config.toml
n_head = 10
positions = "rope"
rope_fraction = 0.25
bias = "all"
lr = 0.0066
lr_mult_up = 0.636
beta1 = 0.93
schedule = "wsd"
MLP neurons of a small language model. Each row is named by its layer, matrix (down: output weights) and neuron, and shows model dimensions 277-404. Each number is 500 + 40 x the weight over its row's rms, rounded and kept within 0 to 999. Numbers have three digits each.
Before each neuron's rows is what it responds to, as a language model described it from the Wikipedia text at the highest values.

Relational and affiliation nouns
L3.down856:456505560523498570592566489449553545511484503491509491495488484497569523485462400477559508479541503473588469503472430478546525535538481487519459500459498570475450449480523458483512488511492515422425531602460541582506548530481515509480530431440549467522543481498440492472455562463483529479576514466479490506466517483544546538544465489496470447501524548522475579519446456482539519555509

Structural boundaries and foreign subwords
L5.down77:447462497478515501526525522488518534498481556513451519534517520503549459496438496505502512528446448484472490484455548482552538473488513533502528426502462504462597545502492560563547471492535525501547478441478485515471501474434510512548503566523555541503459521452552523453563474456476477474464441464453508490555479517496539467486533490516577444489581505518508515509523475504433469525460

Phrase-final abstract nouns
L10.down799:473516552507542543487506526450598544473548531439438473516492587463498483534482439469512535514516575479590477496543462539510490493482443475432516489441533465543453557502511447519418572530477515488512518450538463513554441478496490501469454476536511487435487492492481495492517516453527558515483569496513505494461496441524486435469457454550412438483404507532533399553504488582537512435492

Verb continuations and name initials
L10.down14:538500508516525500515501508475581524413494486503519498518536534532505511415436467547538485475508511429460474494506461517436518470493552505464469468498509548502495478509504518500554564563529534493533499579447508582487517472497564488538512467549509476451510532489544527491466466452532481426483492499453446539503453567506448450495518504453496503494584471582474571525495472446444521565531

Sports event names
L5.down732:516500538480460542480427484500481486584474604460487541565468448491535509518514465547543503509481547494475508558568469455393402497515489461498475487530541469542479521448550412444517485464556464558500540507556551573450550543447570602559543523469475527525472485569438608519530510492532514548494528536508528552455488526525428445450504511568529487495505558512487541448477485451491463547467

Place/time setting words
L5.down1183:491519523520530576507544508401482535456516485490564524481515532493444493488548463530507511505536492522562519465432479557497516506468495549536447505515559493460473494473498428480589559527544544462479455481477529574480493572455448487446433532466576496540500473472482532450449506549445533501426488573448518533436518491429481565524515590569460444547545460450505451456535547511397490532552

Place names and year digits
L10.down929:497543448472574456448507495537492584497511533494545484528543541528476557508509563423454461543482502487500467508535423482514451513494480492514516498384460518501504535495515497509532505511555510571508492512516526508558488503494504551502507442550538467515487477503370484491487462515434455445480588505558498513577540429479549602531467450456458563496563543524533544502546502471490437507432

Mid-name fragments
L5.down336:479472531523539476471512570469428483465447448547525484471484448493470455548544524479443502581547455484509531534540491508501433513436493472472540541454456536469475584491540544490477508486549511496436542487528499471530451537529502495496470514500526514502515484562601443480542549484490571428531516539511503543456471430539562552529455535483515581499480567478558463485551514503477443515481

Wikipedia section-heading markers
L3.down1011:511512544467504569480449489483482473494547500505488503499483439550505466477557476505428483546517448514496566464474511544483556452458512487539539509522462442463496489526482494491516527438541478596475514514496464564468513515567488516517517491459502514460454599536526462494490473458470486492518465585573538507526483456444546520549551506474466545531445491524476512459488511490500503461545

Verb-stem word pieces
L3.down1062:511517463459608443542497483512483465449430429503529478493469477507511521478459466456490505528473563459491415498528483560469436537514474512473477531517516536472469508511437441478512496513479527477476506476537491556447465441456441562517538504548435532497503536456491464447554495427494487453432537459455490423460520504506503549462478525548452530488463461565464491475558492434567515552434

Inner pieces of rare words
L10.down195:517567491465490550528531514516479496446486453509545510483528458537461496505542510518430530486522518399491537467556494474434509613484496520565531494405545512461550515519501463495471458474569553510511572547464535545553518517537484517553501527442537435539475517475513455455429486466429472493525524475524502486525438499530496495492464423475533539485450491538521474546516522581501516553495

Action word completions
L5.down1213:485572505443495482507503550505508555545599469439474494535552481526504522545467547430581535496488534528483487591493533502534362517477501508538462482520483575508564497508437472453493558453481466483535480441524527499486490556497491494493528531422543472521513504452478533503525476464523520555557531356523500501482492456453496458475515523475463524475526496559516425498549492530508515556535

Sports career record words
L3.down825:544437455440480466492439509458531573430518496507449518467474553488561498550440434481429548519544495531449454522459563537515480528522484490504514531481478463443507448477499526524483532482473496475505462495533487459463484534510552498509481545477507476469516566532532595465545469476504552482523544507552496458516468522510493494455564573500476478474497567467451499488521493494569548510503

Split administrative noun endings
L3.down1114:539529454507519510568557467536489517472594494495541452522436511459582460510451544404485552500477553485489466426467530517540496535497545506532532565492505459514570450511482515533517449524532505498497507524469526452480526485511609438521525502489534478481455404501548516512515547525483457454480543404585454445514547547488533484410536511500454594468461446480443546515514556407499463477474

Broad noun phrase heads
L3.down372:472525497518514584425515466506476470470524482460493469464581520505524489451560473499503526469481509465533534462508582530485508522535518562479511484473553471474498501462462477486524486514474538525445466454461451506465520516515465437396509532433530488426436574502495523556534476498565492446593572525543480523519424565511490482459490527454442531520476527496456411522432499440424606468522

Person-role noun endings
L5.down835:485533501560532510509542511483460456532415535511497543482532415427439496514444518494494486617500482505486488423541562456480508480491531480454496533477552467497450539541478475509449449476497445508571518515422462512478489452468509521464551534460486505547511568384425525490566501496432543503483497531484475467529513507475517505512544490403504418529508485465586514439435494495506500547512

Modifier before career nouns
L5.down250:487481492478435429477456446552574453452465462475536483508573479464469426482523449471520511499470528413522502439424506528537586525447521455481471483491530551500505452395514462502539498497456520490441480514549530468521498495489553420474499513483511388522393590447525505529518539494482414544541505540575510437452563521509522451477490529525477495468500518523482581510489460513521521571466

Table and list fragments
L3.down46:506520519491534538452566525576441547504492496451461566481518535546539539536444432566492455501469484499500475502520498503489501569438415509547479466496498511527468472499550534514492461521538477511578584450585490505521406501481567507461508498423506532486492488470504538420503509553487523464462538555510506546552527530501543495631503482487533500508573503513451530474560483515504512473492

Noun-completing word endings
L10.down798:483542534503545529510524535492459512452535515565538547497470488486432509519496527485444545486608496644557525531429462459440514519475477519494482487526466531378458462527509561484505527559510481515513529512562562526533523503515553551547519511448502458419499511468515509488517475487466502560507438500528480521473484426469573491521555504505488551527501510525518454381481457548452502471523

Noun-phrase heads in statistics text
L3.down864:512473466459492455556439512475505528477464411492481493507482489475506488495592485454434564555562466545523475565510550537549441554539562512617516453502500555459516480493449461581567531430486497508561468526475512550471578461499432483506511415472506484562544446520479519487522497476538506491532451484509592486439421522503476550527547574473467454458454437451527507545569572501548505501591

Mid-word fragments
L5.down704:551527521467418500533533480538467490522536453468546510527535514510554521501480444522533480438491518514562462525459532507488456517480542532542478494450445528525543587505503513553572497490564538472499526460487529545465469554540461541522503453552495461509492453468561449428493478504437515541444555505452455488481474454443447541536478475457532451480525450510537517432497481497493494500551

Infobox and table tokens
L10.down538:467416480446514481507485460462516487496529498487599446550521483552476553413509549550500449544516449467494529540427544492411475494557529491489485422489496543512507474493510499503526495459481442525491510464496499537541514513488468466458551534528537571491546492488510508404527468547475514563510534451537568477502546475500558471482457472459535489550495506482546455436575560447497477523482

Event nouns (nominalizations)
L5.down338:478538464523558546532504475451472536536481486487541491505496490430504491501454489481465412549486504363554418531452482619494461520541514449446508561514492509495437489544428539463503470554462502554498536503523565536470412481522529514442511490461462491509446451499559440499477435551531492537499458529503428428438505524522478494504455434531439526431456522470471477492523522471476426519466

Generic nouns after "the"
L3.down1171:491498569512493492556520473482407487494469507520495490456519467475599558419476466492458489554462469502514541498492437468526403506504558459461534567526483478507549416541486498512515504553471506529449479484483554554433506434453533556535489556453505535486532493496506437522484473508518465546465498494442539581453520481464510465474483535514415457514500458515525453550495502647470462492486

Word-initial fragments
L5.down507:498440518522519576524530470546456492446523510473467502511506526469484539480519480543518425435420542515466477538582488540542479527480499447497484537479507476550495577507480459529507483527493503501485512546496509445548507475509469483482494497597575555500502532515543496483514477543461509519440588512404500437536442538550547469521495575430473496512509489506523542538452502509481431438495

Noun-completing word pieces
L3.down1146:457498553592469538463473488488548470537493519489469505503503550455526476528427550492512497537510387573549485530468537452503535513430513500471508500496413500469494475545493491535437491481518531452535530489485570447497487480503507462547567522434534426510458518479541533573544548529502497494496541528558451537466496511531499436507491579453487486512493498569551529483415472547575511496513

Predicate noun phrase starts
L10.down332:537479551571520518457510480511514437521498495467511475501481539513560536481483417456501494430513533494416506479474534542500468432466413471456489563467494410582483523470473478445508515478514527511495518528496476451504525498501547494571514461485529435518476506486508572379409504492466460516484488429560504488460442555527470518472545509434508512575494487475526527485471497499550538497533

Name-initial word pieces
L10.down1142:501484464512505428485466510476497510479558529510495478526558452606563481551561474540560461557552473507501530485554498437495526500539529578542513458481531484499605466517551409532553527507495430570515579535392523418465522473479463487519477554526536496489545460451522500501503588524467494426515537506482523512524484490467425484467479498472547518527491466468450545511503484556504467389461

Competition outcome verbs
L10.down118:518429555472586467504520481573464441522440551542450439475460422519512533520461528491576497503540498519530479510471497433425581572520434477549493507548540472481437541486489542407490500468469550493446490485549582472552527490550530504507493545467516522509496534436473525535479463549426550471524504440438551531447479482508496514490499550472548530412438534540501491548491507539534501502459

Mid-word fragments, often m
L3.down1071:512527490534569470492489529524498465496480495495539569504538516429506476503406535490554471536565508456559513547495485459562455494497502527494470407533489472533449504468546404548498477532449525519519516497507502462453519541429459463518516470528570489518515505534570589534468430530480470412522500446521546556449518552508520479581498469460558525438558466484467482482438562492500488570505

Role nouns after "as/a"
L10.down85:463496508554574452530455497510470558492558453566502536517485421429456497522534511434514459478538560535543376484506545498470499512420467439460514521484426486499462538514453501498511471520470507519533515443526462466572499566548476577450479547521512520492479482449514448558521505494534557473520492484524408507529491417449502412499578521482482515488443527508490445462404522559545513565568

Mid-word subword fragments
L3.down769:479513513520497473473539529489490514534524467424527460531527446519469585530540560530489496490418556504491507480521500539537492483476536480539505493486529526422485531441463547515555616526555474537514524446454495495506488468613571593384516546502547502422481498494501483473529486522554511465541646474559434518443502454411468554437494539523534531501477511486498545520522419495584503465464

Country and nationality names
L5.down29:569469472497512527537521491473493490509489479500482489413500443504492503519480426565503498519466458502426536505527506513594492513466504512469454460514494525488497468453511458484517445526457518510434514510508491454550486449590478561565473548570528477491512463552482590480547513528471502551498473522566498489498443529522475459449412499516389440544443485543443470448484495541482429507469

Sports compound first halves
L5.down820:490462432515521498465521553487499532536506528560545452510445529519562556457496470474522520548506515513489526510492490517498504512515524480511545456503547419530557446414441471514452532491510502498455472548480515450525583512479561523495577513455550504511472484548514409518522544437528506545459536517488525514548505470608434482506477517477457468474481547600540445517535476503465479425514